config.toml
n_layer = 8
d_model = 192
n_head = 3
n_kv_head = 1
head_dim = 64
d_mlp = 512
vocab_size = 2942
activation = "swiglu"
norm = "rmsnorm"
norm_place = "pre"
norm_eps = 1e-05
positions = "rope"
rope_base = 10000.0
rope_fraction = 1.0
qk_norm = true
attn_scale = 0.125
bias = "none"
tie_embeddings = false
parallel_block = false
extras = ["capped logits"]
init = "uniform"
init_std_qkv = 0.0462
init_std_o = 0.0
init_std_up = 0.0462
init_std_down = 0.0
optimizer = "adamw"
lr = 0.00305
beta1 = 0.9
beta2 = 0.95
weight_decay = 0.09
lr_head = 0.00516
grad_clip = 1.0
warmup_steps = 307
schedule = "wsd"
decay_fraction = 0.773
decay_shape = "linear"
final_lr_fraction = 0.0
batch_tokens = [32768, 65536]
seq_len = 128
doc_mask = true
train_tokens = 228500000
steps = 4865
dataset = "wikipedia_en"
MLP neurons of a small language model. Each row is named by its layer, matrix (gate and up: input weights) and neuron, and shows model dimensions 0-95. Each number is 128 + 32 x the weight over its row's rms, rounded and kept within 0 to 255. Numbers have three digits each. A neuron's up and down rows have the sign that makes its largest values positive.
A block is one neuron, or neurons of one layer that tend to fire together. After each block is what it responds to, as a language model described it from the Wikipedia text at the highest values.

L4.gate2:090119095124177143176122151081139161131157171151204107093126181144164041130138166207131124131134147076131122063119041108145155108123157145071107120121135156118110173141094166081107161123150097154109076149117169164141098119097108156151130116096139121039123114099174087110120141134134071053
L4.up2:163131101089068099096133149129101122045107098096165104106174127090143157131123110101189119125123141126111115133135151115094122098091095113106184067120084096153116098100196184146091149092120136132167115158109176107096159137128147133146147166096180108126150125171053134160131133115146094077
L4.gate10:123161065133184105123169204090105105167126119136126124153145120080101115120060123142076135094072185121071118146139133120122200088119179111150087090124121120144086131096083087157135099120116123124147181086099116096164114159125075108044048122190135137119122113145134151085122158194144167140
L4.up10:115127129065154186107164162105128162163091074154168139133123094098075109080094109149107141125076139101141119155163142076127120161126142154146108136097164096091037132112071111054075160127133104163146132089114165141129124143100123077073118142122137092164147167170137169178081080113148105123
L4.gate76:117124090142106135175117133089084124095137134149054082156097118105136075123120108181168128105134157104086139182133084159089167155104105158164095110126072162172116070075084127140099154143143094158149121163071148088129102159105100151144136152160156134121123132151142186025120155140210152098
L4.up76:145111074151164142169122148082135144044117101127169167132115161147128084166098152105110086133165118109090144150103142164118154116134123140129111050119192083140088108143226153151147202129120119087182163185086058120093134089081123174086131127061152156124084130119137115085128128146083120179
L4.gate236:154133142073103055129119145130176130165133126172080126110148157044104140109127136165105143133130166138121067122130074187139122061178142124152065076095124117094113148146086179139132069043131143059121139144120101116132140141164107078144165155110145181106146161112069114084120127204131089131
L4.up236:021179203097170110097207120163174132124086091109050119172099135161164136136103111123128147134156088158148161139152076147137155134085154143165110110126132055160118115112131094199089129103114108084103149154137157139126146117087117118098115168193163080144111140102143085060083129121126144173
Responds to: Sport and field names. Tokens that finish a word naming a sport or field of activity, as in football(er), basket-ball, Res-earch, play-ing, histor-ical.

L2.gate6:131119090152081135074098164170066172139174155188090151124193103098193124147119074110141063136078193187120105174104112117089167090111129112120121106151111118192118125128091132126136110172163130165139117145106098120117090177166119113100118125121168154096055119090093118164156139098135116117
L2.up6:125133108207126159119110114111088104158165132164109145173120093092077160088146143101110151150164136173156081105141093115076125116116054076182144102127109123170164167168114094160141110103139160118128117134114178053115143114119184134123090195155050185153162093093152110202128180079088176118
L2.gate56:108075161166086097080054114161157137165166166094114120152172162163156117136171147200172084150183180114074142141148123166124095044129145159118122089115081167110064127163079152070120153080137176113137107093115144174081048151121109142112140124132128168114131136101074124129139103160135105104
L2.up56:108138174145138083123120121134112117087114035098148072152121143145082151212121148138117173077172114105151163180116152155174150073162143137177184163102089148122108165104082160133178194174102105145091137175095122124114075156090156158148117135176119170124122139076102110119161120140127081109
L2.gate111:078146148142138155199180121173081164132163161102148107177150156166141183123215129102134114155171095184152122060114070171114120166094103118135129082157146118179141155147073184143135121133139127143155172135098073123103091144124172077112079149124122154071061114109138088194135113117124129133
L2.up111:166141106175183126168133098174152094114108134136160143128081129133117129107147113113108077143156114125184174098146108162121103139128112144145101062134094123162151166144148235151141106129147136128166168124134107113159138115135165168116114156054126145143090138128142141127135160108124166162
L2.gate136:142116108115194061095159100118123120059119153060167151180118083121132162165120102085101105084123148091116111104090126078096157138131095122119155131103122099158127126126082091128125140131139105124129162110120112108163054126170167128092101184169126171095146102091087142116126157094135165200
L2.up136:176095144094191143108130076114104078080146173106163152136136167133130160177152096170097107081068146127185136138121116116072125109093099129140110159108090108143093107129110105143134115142126153111180093139105137113102063169136122149165133143178105188100142116149099151152126157125170155191
L2.gate280:105181144135130086105155130150094127143141156156096112126132129143138116123162092099108073119117155105076163115114115080212110158164114067065120147084070122123113165146109137162148131156135093133081182122138117091121118171145128113120164108200117179114124121119148184127157092244113130121
L2.up280:134117134137135127084209131100108138157128135177127150086106135117109156150101180152117135155108170105066157147165096097139152130095106090108130140118173119085073137118117149094098141081077114113100141065100131182103104165200096129194123107131171157083083110089161151110151144202133128153
L2.gate316:063053081115162090104167129144119074115170150102128125139172116137162175126095133085101153078111192121172122162153130112134086150101091096087130073170136103120138127173118127122135175087180096122163112128123150114106132132093101079177148150135152191070070146089094180106172183119130179193
L2.up316:124114106120118160193110136101122114093185140128155162128115146131115137110120154153120089193111144139107155136101148093153110103147139156175083115121183115129088117155098120100130186136155112092087138088108080105142094164093150136154089131077154082138112091132131111173119156078079129121
L2.gate322:156183167107142123143131070180122174162182125124109101145102141121127115151152124133153115138089130144143157140091101097139176180131070121143118137110085135159156151114113176160092130108142134192096084108164111096080067130175166112173080120162162166149194161109157116151070143191107100156
L2.up322:133085175112115184076163145114142133200133151063193141134137112141104202139227143128128178193102126089110095152165111099100185107156164138174150133122155104163146088126130150107146135164080172098114171134072132128112129140130097153102219123079127172139105162139102092124134130109150094154
L2.gate350:125153083144099163061129148110129115105085139106099120068162133161188116138069176061133106125153109090121171103138082146095150177169142141074085124140160124072145090100133096126129112095141137190152127097090131135105107158073116131127127108174128094131133120091148088084181052128148085119
L2.up350:121135092188126082068140094140117110102115193081155094140110089183097138156163146169134175115149157058164107107141115134150073122112125139095084140139081161128167103097171065128200195133158084208141171103085106115117120160110151061092130068163132127143152138139149034120134126137118087174
L2.gate353:099119126112119124101124170140124153155138150116112076049084152137126138118093102092065141112086115094124177123078111123151104117149129107140139127126090142163146099163165149136070130113151140197135173095110145086132088155122084075154124112103095155169118071137146169140097145179062106224
L2.up353:092065149131203167142141101100136115139107091134030139137142116163146154173063138110116099160131088124109103178126135056126104118146177121073140117155128123115112198137154093114130119152172109131126122082085111192101126128164146096134121085139136108108154056163097039159070170203135116166
L2.gate366:140129153118137137094176146129125119144178124167064068129180090148146124154173094089132087151159195177139082148167098063092117137148089136134106106113137095143102125123144160118144148137083173120187105116193128077130105140158115095184072159123141136136182125141148157119126204158164147137
L2.up366:142144130106114129120108118115171140137152054147061128130205082165118121115134124140091065113199141135134168152112079174142119199133136139083150145116158120137138148119129165113124109181148131153139091068100095111143143118022089076169062128200137153131140081112135146128138160149109126122
L2.gate378:125111110101088128102107149067136156167157056172129128078085183134165089114147167082159152120162126144118102136118103051085131087178126109186122092127120092095079127129122119115138094100179103155123148174120104098127092127107160102147137037121146180096122185084127109172159106175132153042
L2.up378:049111133095069114162126143139158154137118080073105124118130076140101095114132094104141077130157103111116138134141127102109141131164186179113158062119135096145189170144118147141145086128149124102151183161156091050083073140078130127150122109125109178111139143089121119169158174135182107140
L2.gate400:135137077135091122084160147109110088161162145138088128171155103109112112103121157073149131140107152142107167134116117124083145155133111116167136119071059109091121116117099155128129148125131208154081154139096100132170110192139097095191113146179113185134120107128111170165101137133157081176
L2.up400:126108124120115073184210160122099185124128184109138092089151156132108145094209135127081145082161132109217158157167134080124047135124135135167086087162125091114108143135144112112099161100102120061108144092177143121043108130144163149111102098155131190100161134122132093155121153155107127131
L2.gate441:141149101097179145122133080133142059169149131140133142072121124153140135152120192126154189190114127095147110089152126114155179141156125060123132117153103093148144106138151142119154075106134093114144097077121115123083066120095145132133159155176153152130116148146129118204137121093164104111
L2.up441:157078086190147143175143098138132150109173121136141126097084161129125110085148174163137093107129108130077110145097094129186145097094229152161106178089135145177083111170102143114109130151133131121124127122090072099104098134169110220139077114124131130136170126125126158154117096175220163057
L2.gate454:091088124167174111121079128129118171127204146153141135129130100106156141209184063156115119176076088132119102167151119152151103158192146062118155148130056068127089109090084148132143123119072100148068138089091107096126132146131132137172152106152102154141129134159120079142131159159139165129
L2.up454:126194142133142103142107128094134072175102168113164167124108194089108102080100213142083154123121119101169170143163137078150079146157073105094125185194079106133116175121147132102157157137088086144129100123108136128163148136077123114118122118171150136092106035068120125162114144137163177169
L2.gate487:149152141099157145104156139114141127112157123109065083170159148163127157144150107163099058172165169100156031123125120115097155138093144120180141062076125036174103109123086185159107137167140125103126169118057125102141150156092151167088078148163153119107118077112067138171164230140090126116
L2.up487:140164157131106167149149169125154166122205106110078130139094149158150098142190096192086091152098137068125123139135128097089133124102116086182131083075131091166153131155040178132099138169136170127185124148072133162157136136139151179128093153115138204080130066100137176191112114143107159151
L2.gate507:100090151119125117083112082124170081161124084100175134095123140153122216173175130161089101103146069166107131126138102075097124146117100126143144117138080125122154106152072119100106114113165138152147110132091085110091068134123163146190135147182133169155172081139125129168113195137175163075
L2.up507:132115103115136114089154141162108153106143131116155180110117135113128100142102143070173098086157087129149171103114128108081117154126090140123031097201142130111081188196129168101138067142137131180088153156052136141112051170105145129134118130089138136185111130071070096096111118082148146174
Responds to: Mid-name word pieces. Interior subword pieces inside proper names, mostly Spanish or French names and places, such as Fernánd-e-z, L-es Palmas, Jacqu-es, Éco-le.

L3.gate442:180150138125158130180129152132162097124122152155070093135207154139170184055069149065146119090066117100098133089212110181159134157083130094089110111107157172186117125132128092151129108178172093086097083189111099123098160178108148110129144139126111094108164104084123119108115114146153104191
L3.up442:140142143141103141135228100148159083120087139108141140140159125140087187130160189143151080138148196139127181141133141173202203110133097072101115119082073126097109093072134110120127157139133189118158123156146144143113158118103088183087117172150088083170120122134108131092115207140122124121
Responds to: Newline after wiki headings. Line breaks right after a Wikipedia title line (= Heroína (album) =) or section heading (=== Scoring ===); more weakly, possessives its, their, and where.

L3.gate444:144137129124039115134084106176089155144175153130105137140185129143153120120177097120120138151174146123155119053155071094104138140086131130115153083127106077110103130131124119119147152094142165112131160150154102099151095138169165074144068145148150148172101099206106146132217098119150118161
L3.up444:151109112118114120140142122109169137170168110167078120131091181117138128173072121130149086162072082092109112132110103171177099140145215162119112113126072132122104114118151088136139122113172210200102092109149136162123124100152157173192128096200145185154132088138120121198146098225056096088
Responds to: Word-completing suffix pieces. Final pieces that finish a word split into fragments, mostly verb endings like -ing in clauses such as causing, allowing, making; also name pieces like Trond, Gondry.

L4.gate191:154086123126178118151147149108116173138128129134136061087133148146128197144149164113177121136178090085152093079093133085114169094158113171123101114133135152111086124127067141097133149157187108125128134147139101106197168116097104139147125108103097175160124091146106139070163143109153056157
L4.up191:128108159135160156138161126137156146154153104134164067103120138129037198095149118107161086117145162051086089138150151113197125143155105140079115101131128111152132108173057144079116177092124155176111110178114112166086146143132164174145156170088086141144154127128131084163104136122132122099
L4.gate199:138142121131140169158136113187122158135157140135168103126107192096132138132093145200136173096165140070096137150135116070133213183047106128129130111171068167153146091083134159188138140085181132084154138082100169122111135109085102153138088126145114107087117093104161142132132085092197113101
L4.up199:100155119076135119102120161108139111115089088080129159112165149102157116121150152148158144129124159171146189152143173123098161172125097164108123169172108079118132125110104173111121164202186148045178104109156171134114079063061136135124129124099066184201145076072174106084125123087088167104
L4.gate299:163133122123119124154136163105111123091131170137119136130152122085158130128155153190098133128141108052133107099182111121129147192095093031152094101149078178118145136155108149213097077128131077133179107128088088138170115105147160117115076133148161150134059136118148195072109168101154101157
L4.up299:177119133098080160097114100138086099137187136127151138122130172147148117150075161125129162112108087135166089120170170140094128163093101128128132106088106098136142157116088110143141077188085115126139119104140107142100147173097173092169138176149129129126191130068127082128114222153117082137
L4.gate383:104142158069121104039155112179069134124110150105089085046182125106112115138122134082148074099095137174117149077101127095136152107142126103180118084142102097126137139155094134163094113194161056116142153170126088153095079203112146114133090084170172136116116157101063173158111144151144103168
L4.up383:080138147148141133063166036154098136095116183168157134123137095156066156148157141100133057124132099166066170148115186102138163148142065124163076113136124121101130158101082101131099136152075154161162110090200124101074121131103138135168074131128120103127123129107129119084139122143109114101
Responds to: Decimal longitude degree sign. Mainly the ° after the decimal longitude in Wikipedia coordinate strings (82.1578°W, 9.41944°E), plus weaker hits on mid-name word pieces (Ale, Jos-ia-h) and line-initial infobox dashes.

L3.gate81:118093107125160155144092071103107124169152092099102157157107019138120135128171174131092087157102076144121123081070081069121141112166097141157079119070137111123087044117102124100068087164097186091134126134159090084178121153089130148083071097140134167132130125107059120186122174113084103096
L3.up81:113113137183173170126159133087130140129110093122141150085139147081122135164172154148089084158120130148128144178111108141181177144204114144120144106104044038125084139154074162081144170092129098116123173123096137135166064121098173173106136128109122124114129128075143125123104139095050118127
Responds to: Mid-word name fragments. Short word-piece tokens in the middle of proper names, mostly place and club names in sports tables, such as Newcast-le, Seatt-le, S-pl-it, Umay-y-ad.

L2.gate5:126138121098128119125113079136119110169113130090103069097122163150138136132114191177094078081148151170157124119155100139138122126097093168103132110119094156095146133096117141137122111133105081123122135124184143066111143150120059093170093119137124131142096100061148138112141154080159109168
L2.up5:093133174144116117138140121100079177148075136154066113124154160117174180179118152078127078135116127143154104157142155121151115134170096138141107099146154133102098146138166175098065163112105110119141111186144142181127081104157182154096141117113123161060097135100065095107095123139122146178
L2.gate53:143099158108097102091095130102180135138169130172113087160169148118117133084138124094133137213136164132162109135140064164097138123127122169175127114102170163111101106169140132115093150097104080151124139124067176063117144123101089129153114163129139156084113155100131160124137093126210119147
L2.up53:127117163112117161121086169207113105068150098139127134159070049127114171120133124078035136106145133115196156163220123162151149092134129113120101096176145168150124159114157081093122172081178112139139139148132160117121149131101130138124113096086145061130197150140102113071105131110104128123
L2.gate189:145087180130097115103143124150116123146098134100135179135102095094158120134126136110134159094180123098117074051157121121105127118154143131172111113132133085071091160098060106098135217132095135150149141114094151084118154070133091113132138123122245105173134113101062122093129114157123107154
L2.up189:104122141168101079141056062175124120066101154117132087112068063193079064126120134141087130124119169099077127164164138125195141105118107099117153157098141149104092098173084086132105191131178167154102078127160104115146117136153133107165111087141131109173161120149142112133107083167099163084
L2.gate228:086098113151195111084026135098168078125096124064083184077158122173162136118101180091137062093131133126169095103090116106133114153128117172146138128148108094119094066132161088123105114088173127059117191133175143092184112113161151163130157071079106105137153111109112181065115205135091148160
L2.up228:128116128134177193115047153080149066096057118159127170090204099199139137144107105112133150094148144145169090140141088118096140165086180163169110126085121131065150125165151117104111077086107149087169117147090188109159096138155108145132179171120150106108162125158133172082179141128113122180
L2.gate247:171136142153092084143145128111142176117187165141125060099119124154130088070142133164100076118108112107146124132171112156136105064175113070110165160110167085133095145097100143177085146117104122130128128143129136128110165104140172128115141145091092137145105132160117125155165142088101133132
L2.up247:130132126120187104135148152113154144133126164074119074106086172102178121071120073125123154121117124139146138147137081173158087154138130119132160156170120120157085130168108120138100126122149166174163125147202148195161146131111200144146139134160104166113194113134123148155107147164108167125
L2.gate266:106138070120183113157110113102151136178129146169122046150152200105127089152088124104128181067129128123121174142139101101081101116144116079103097144168089154186144083057108114134114101164099084135074137157060120101091139139159120108108188147125068159113090060142119114175114137165110154177
L2.up266:152082146151090159086175161128123160083070182137199123138111085094161191094134188148171137115111132127149159110141114127124164106147180129095103106181178113134108147159116095111175089063171104157070151118138074167126132151112103098130194161095158171095089178120072105087063132158139131148
L2.gate270:173161167086076140151139151159122118138139138088088167091171165174137139094115192154097134090124150126127182151132108114124184075157099117088170106130087142163127039081124142139053109103169144128199193116117101147124183124183118092137142131179135154094068135142137155128158086135097105142
L2.up270:161118168103091120133109165142089091097141186091094159112078124186078060084082152130185142177170135126125121161141125101109152119120096170139152126179118134141157085127131147147133119139157140109098140136150102124164159093155144066126119138143089150082208111135114156172146121102107178201
L2.gate304:062151119123131080127127113052163088156149148129085135112140135144160148110073136105143204088138128111149106110132051079116161077148148159158140115133084135133107119179097221129084120128171135150116137190128136163118147111089136075117138136150105150035127122069096107109149102155164158143
L2.up304:138170200071149122142079081144152106088155178078181131123129171169151091188087100145086088080117090201126161147201101070147191081145138121118086128131164153106137154165121080129155124133083064089130117150077064091149095122108134097153143095181137109117122156048151123139125137170109132155
L2.gate326:152127155185168154091110087088142109140159110076086089170134134100112183119174179174130112092120103133196154092154115101176140124095090121130079141113098139100139112133182113127136124086097108102120124166169114097137108128108098129065064117137185142107112128093120136124136170143133174132
L2.up326:098103148110100139127122092090095117187133095091100090063119147120145087114089132100139107116120175092119127117109099113024128137093117185129125159137117187097176158093144105146167122120094080100140099100157136149119079142140077137127191080089070117134073160145087123169146195136137211171
L2.gate334:121082157097144107098141174107124106144162117111181101127110125126165163075129111075167104140206206145118112145196114141150122146139126133132111130140078137125073117095139134104115155155088109146120115152139114094147120129103103091129114134150123103125077154118154086127044167130167115152
L2.up334:142108142075200176145142120150168151175180090115105080074154144139068088131072175127120058101166141143146117118188140130124085116172155198080082127144167132061112106177120132111122177081128084137100188185098142109073135146117175141110103110106180106133113192113099155122136143101109141194
L2.gate337:126133111105125103180178184161104119153187103097114119129141087186148147131083124103172140131122187122122101073115141175099099114132101140093124099171127069081090160087158065127155127183087117131091124175167127117080130140127108146116156129120153129134134127055119121092082059154172128135
L2.up337:095109132138151194128132094110102155117101073193120125122125102106137114194090115130117122142106126063118085147126133138095183131103120092124137088140140146132174130107171161123137123094195065199166193121068120122102123105128111182112159124079181182154152173124130136153110157097137064106
L2.gate358:196105151127166150141120129112125174141089086125085059124172099137101135131165050182177093092134121128109176140119115153110114132128127141118152154074093119123085161129098107088066116124128147126105125132168098149173059190073118145102144090064086150127095137155130094120112146115091125137
L2.up358:164141186123116158174135162144138140088137130157112101144097044115118130119096129175150085098137120069153164164164082106170078111082121162125169137088132099189133034183112098119150098100142087135106147157165158101133146156107173069087159121104156067110146210116121115123126173101124176140
L2.gate457:173134188090115155104148166120160175155142140144157077170122194116109108098118128101118137095078174123181142098160103110156089207064132114170114113095164149172088151125051130127140057064068104152131130132135107145159138142106150125125039140109191097123112095112115139166147096138145144142
L2.up457:092128158147140150064152110183169141165081056110161125074173115162116094109117140126141126183165166123123177205105131082156170152155148185128088143149131147105062104172126121116152115126127156174143105122126130098169122162176122152147126118169119173083164120164160139154117112169106106078
L2.gate480:068156163140132111098097144156124131105123098159139104135177187150105141158176170138090105152140134046104135166142157137136149174140124081108050147158102133170121155099089196147154119125155153173140147112111139063116138132101150110122080126116118178175149102141106106078121114136142141134
L2.up480:100115130103123134142133151103168088159106119130052118122166125156202142145090102134093138105181169058143180077090113130159157152088134103122106125162113115113072069232135100136135087130124064109106107135125199191118142090102060157158112121146118096141175142132162154126170200122091079149
L2.gate488:161119087127168110146098196159203142112182142068082163114146146161202115090173142139138107109052116082184118119181028146122152163126109145153136104147134116159142178107153110140093095139112134143115150092145175125145093127061145133109070105102099116124191142063119123097131209152112084097
L2.up488:136149157124101099091071132138127116180133128179123076160098151140079109082137101059123164121101177130087044156146134106169102161132114140159124110160157123109137101147057160130139082169050159100162128061109183068128088121087136075105085157123148137158091128133092122118148153145151158101
L2.gate500:137142167139140108130114131109148076181148136147066120106135162104125154055119162135108147185117096138141127152130111093104141158121203120153142142101107147141118150142140164172135127128128118144108151119157066080162129136073140131101100128096113096191113103128112132146191178100095141135
L2.up500:127127166096075143101138157148152082136168139144171098122055105118169137124113129089086142138128145144097096236219143146148108136162139071145153139129084050097098125114181169117075150114112115086100135153115131163125112127132153130104087146153105138160159158081073156143091155194113149149
Responds to: Article-start newline and mid-word pieces. Line break right after a Wikipedia article's "= Title =" heading or its short description, plus middle pieces of split names and words (Minn-es-ota, Erediv-is-ie, regul-at-ory).

L2.gate7:129127100138162105137176103127158073112108137186163163158089111119174068160151138158195115170106157136113188143117126130082141123201111149147100075125098126151113167062136162109140140164173104091136140208121095147134141169153097141132156170103090147101145097188139123155132135156179125137
L2.up7:093117120155138152192143120127131135117186181090157164124051127115160155185172072082168134135136123131112101124131142147121100176151085119146079120150099068110097124127148119101138168077094138112167136089192133096167158162139166157119098142115170132152085112173118132110148103127133202158
L2.gate96:112096102095151113145151140113103108114167143129106136165158167163149109058023155121158167184105129133136074109147108085155127056184183155136173178114073128102144168063115122113107140143164131177131147141098119140100150148135081187136121102124172111124116097076090073096131121168171107085
L2.up96:096124144142055121190137130136186142125164137160088135149110098123154112131140141094148101121089191111127131122152083139136132060160056084142131198134075137171162119130116128161098092082173169137152127151116108155144150120162085136118170082121121162095100078116135192095111084110134152145
L2.gate110:068105148162159164141088144063117213115123063128121076117148173084135125141150095075152034144125173142105070123102145120124167115164118125120133090113116071101057106107131176153167118156171146144185140167107138106089200121117113138154052113163160134104153119134128153117127169117169168169
L2.up110:092154125135220133176100154148103098144129159136068110128153117109135102152097180113117120059099093130128154091131157125105048080099156141156136154184040189177102103133136116138162144166160075144092142134062138061139148096156107110156138108109035065101147196129145152103134128119138102123
L2.gate112:125131086112075084148101104145105115175120140170158123101065085136141100109130122164133172109127089108085094160058119103139142103083168108149131079165122141202152104081092172170100070111170148080111151105083125115128165192149136121140107129159173137152065111183158142143158161163192122134
L2.up112:173111079137123088135166116135106123143114071080129126172128128139142105135159102150173154138123136138046191105154135099106182124113155185117119127199128179149158152099145094206135100098153167100109152103125122171083140156135106125170145116142162137128070131188093190113076102162176121141
L2.gate117:197122154115113105157139135194119146151140070153049055098105140097146147140142135194143104140090142111146113088137090114130170126151099126143109147122093112140080143084147156182093151061132088168148151102157088097141129093172110103150086121102143136117116106134145176133131144188114164173
L2.up117:126083124099151121148169164117117159148157115081076150095090070102131106130082100143146080109160108106101104144092096116114163084182136167131161116153129145126151071092094112170144158042094163148207147143149118115146230093141160090064166130133111130115102121113075168129170099160134075185
L2.gate149:129143099149126052155120092082169124169142145139130113157160173038188124090116196116167116126142114113088148156106122145150191136185117138096083124137092187124114124124119186133084092120142186120162146147168111068130117142149145107108118156110133178168090158172130129188131155169176113149
L2.up149:193135151092125128140112165120177175173228094126170099099114137103209101071102155152139142158126127088133105092116099164130158174087141135129112136112171102170051125176099158144071127114144105113138081093164143113151150101210109086101085167135166080120072148110128110106089125221138151166
L2.gate159:095128112160149114105125209128124174122171093164137140154205150095169186100145156169126107098090085144128165138096162185110180105131088145140125122137127197136141150125158148146148158040124077210148139141105121139133142100144050148148095092100158146103114177192097145097080090117171113098
L2.up159:114159102141124058109124149160169141106147110104125081145110129080114171117082106074133155128108094119119122120156102117063176088174099176124152092114182207085163160061099141143137159085146110145101193103130082126108122091100096161172127159104138149095123097172138134117151158103165160120
L2.gate179:139138097114124102159167107137111117128190210152154137107117139085151114098137124145118128218088140096122132093132162163081123117138122093108080125168081076154094152120121128156117112086174091127161169145075093141178126103141138149159134144159085153128074177173064130109145120135194146200
L2.up179:143145170127084130127124127113106153086125127121112133151067178087175114160080203135136109140159183151125123133166168103085160137184108149093118075142140118106124156104102137134145128155200185116128153145077135093102147144124173158082184130114117104109084140075086162076155130142115121137
L2.gate191:156166099134172095140129197148093123121149128169143124102103113094156129160089161143151117118145104119134097125116106219102123115138169143158101131154162087108107173055100196151166108125195147063092137166148169087132079144095143158099130183132119138129086097157094099149116090084163151159
L2.up191:099184153130103103115155146082129171105113109145135111236070090106136168106134110085143125145161117092034128157112145157151121138108135139099161137139145146189126116131126149103146135167174114125078081156173107081129121152138178157119119204135102139127109121140108115171120116144187167113
L2.gate206:147150103123146092150118177142116141100122109099145160164143084072118125121069093122138146140098102171198155103122103144093133110129112184154155064059118112144063048115100183148101122095123142084044121128151141093108117138087107160143101177111107124142154103129104118068177088125155114149
L2.up206:064155161200144211145143076116088154141016062160115131154126053093117109109112095184134100084125154169123110058136127139143120146138133146119114077103085161127132121123138114142145212131125159100138066122105074115145141110138149128145112157120132142125155154123139135074117148143157155167
L2.gate232:132091163117114054132105173139087114094172109135115148103130126175157067167123110122090150135138154095054097122186123139147149100108144125137160036140106160178126156128165121153130074147156137160096141148158066106081122153149194138130138127195148192200118129113116098082120141138209124117
L2.up232:109140102132168124158134165150143174133137133127131157148164163121120127172054145155079112093083120097121125129119137069058142114162140127106127171121133161123126188038122137149194065160129141097158104155194113090121089106151120111188091169076114147076127146147102104153155145219115091054
L2.gate268:133092104144123121149146153169100120106180148087143113102048135092172089177117124155137071124105201127122115150145101106134141148173164161148122152086100106152151140062149159184095169112155101132112106131113125111128211191152137155141078148118194125150119121148097176144190170092079171169
L2.up268:173109171171106112123142103140096162117152152082114127089124097106165101167147161124135131130147143149133076160099131123124109139176134184131224142103100117139083095202120125115114128112104091074129150092104056148087118088185147130232094170126129137153157150119122147084194163065099128118
L2.gate310:071117106121140135111164097104108119101190155111102129172139121127226158169100104160179109064135129087122129145141087163108096106137142124124143098131108119172096116081090153192134089113141135154116107131110118123132151164088088114150125152179181232122110135093180159120139122179159106125
L2.up310:097119121113143132197110118129116108106148089109126132153138137080130161166179099099133150162100129134122164178129120088114178149073163086135122086111102145177055096138094120146159115123140155126099168135155124090130128115066114159156136117110113147108044164160124088148120057111165094129
L2.gate355:138121090151132127196116112083095095162091148116131116126150150125118146138139150190201108129136092103132166126117108147073134107097064146104105063099051181112129137068102148149140125128140191135172188106204126112127093122101116147116134149108119162157088121074138133112146159118161126188
L2.up355:151126153067145134206119155207116093101068084169085137107154174117103126079069141186083119137170108117151171083144171119116162135126142079184107102131087134094134138099165170134111155161124162095153088212145172111125146097199137112150116152134137084137123162118121168166162108125121178143
L2.gate376:128169117125185113186093124104168131146135237158113092155176149174144113112107134204112118132107122146125155141151126118144121091115135189141109118118140125096080127139158113155120103172153096173123145154065138106153074146163096108126083151146156116196090087090073135037129103132154125195
L2.up376:138123136116126111103105147156052204094168136129017142147182156112104147151067106181124157131151153169079201161165140166184144094134109139121161136127136114121091090109109160140124119136153141113164149139114118168111121155137135190136169156174128154146128188118093154160146140117044162158
L2.gate439:097085125152168087094144169113087157109144125101076124171083133120150163175132087181102138098142113137117128111098160136122112131083189177119180086155092158124146116112100123141152110104153136165117214150136096131105148150146070169134059096139099120124126106168111163098109141151119166118
L2.up439:145115122173166127141101104151086117156117141145156109144150143087107118139129117083163140195061168142145108099121141149097167103186135121107099088119125098105052109169111091126087130155129142101068028141101142131071099140118172095126139131103111168133114184145124110193162131112119084140
Responds to: Word-completing suffix pieces. Final word pieces that finish a word split across tokens, mostly -ing (hush-ing, track-ing, r-unning), also -ement, -ation, -ating.

L4.gate30:121125111086169112100068121141115124105137135127092168064093129138098120126131120118174101128148139166114132154134127131065116058157099201076161073105146151116109073122076096147169149067095108170152166143143086140106173195141174176109096086130167214118136131119085128096112132138118143169
L4.up30:118139125120148062101128149149144086145094092117110120205096127121103057107036138128060108040135088110138137117139092156112149110137105156107136131104131152098150128100155100182167099167103145133136160150144150103128166163172122146143117154159124078068146149141086190178135118145141160115
L4.gate62:111094121101184088100176159164094132075143110112081117063133080146202157112169140130145126137157125110136184134083140074181125117067095093093154113134060167141163065118124171104067119106171061116084134194093083140131163099112119123093111117177199144147114146142107168102147143129185094125
L4.up62:133110112124097112119180152124162138146097142075112135128119190133164161228137181118140094104101128111150109150165208151125202128160124111111122098120154099122076108165175174165117167153099133137185157166128072166100061090158104183084100154155168129154118159112133129113163135194115096126
L4.gate64:137125105205199103120121149112117087085181166141098114158166148180140168128104132076099100061107171060160073099153141152104118097131136172126086191071156161152176133149193137155107151194157134121114127145156079160154157174118059138127110124120137099114142073126056130109194132121093117156
L4.up64:140171121072144119072133105131131071116107146072170123050092099129124176113151112088154232092152060136157068165074145149110162132159141181163120151150111171156166099070161147118099078117117085093108103172097098141100136155154122103111185158129108153125162173165159141129173079138151148153
L4.gate149:143063160127133116128068120090105128135117068128181121124134132106166138157179184128172161123130188152140089068113061175144186094144168153165143118104158081110111139132125152141103139070118109080088108143160081153100118164133138106137119151094144172121093168148108123091113165042065131115
L4.up149:112136063102094138181120141121175123136141101121052045097105160100189135164120116181128132127183163156150096091101099114103143081082119134146170143155118111094169126082188176134144133149111105128073099150161119154062085110125093104093111155136204169166138159106152153131160145107102066099
Responds to: Line break after titles. Blank line break just after a Wikipedia "= Title =" heading, before the short description (e.g. "American baseball player", "Polish composer"); more weakly hyphens, minus signs and table-cell numbers.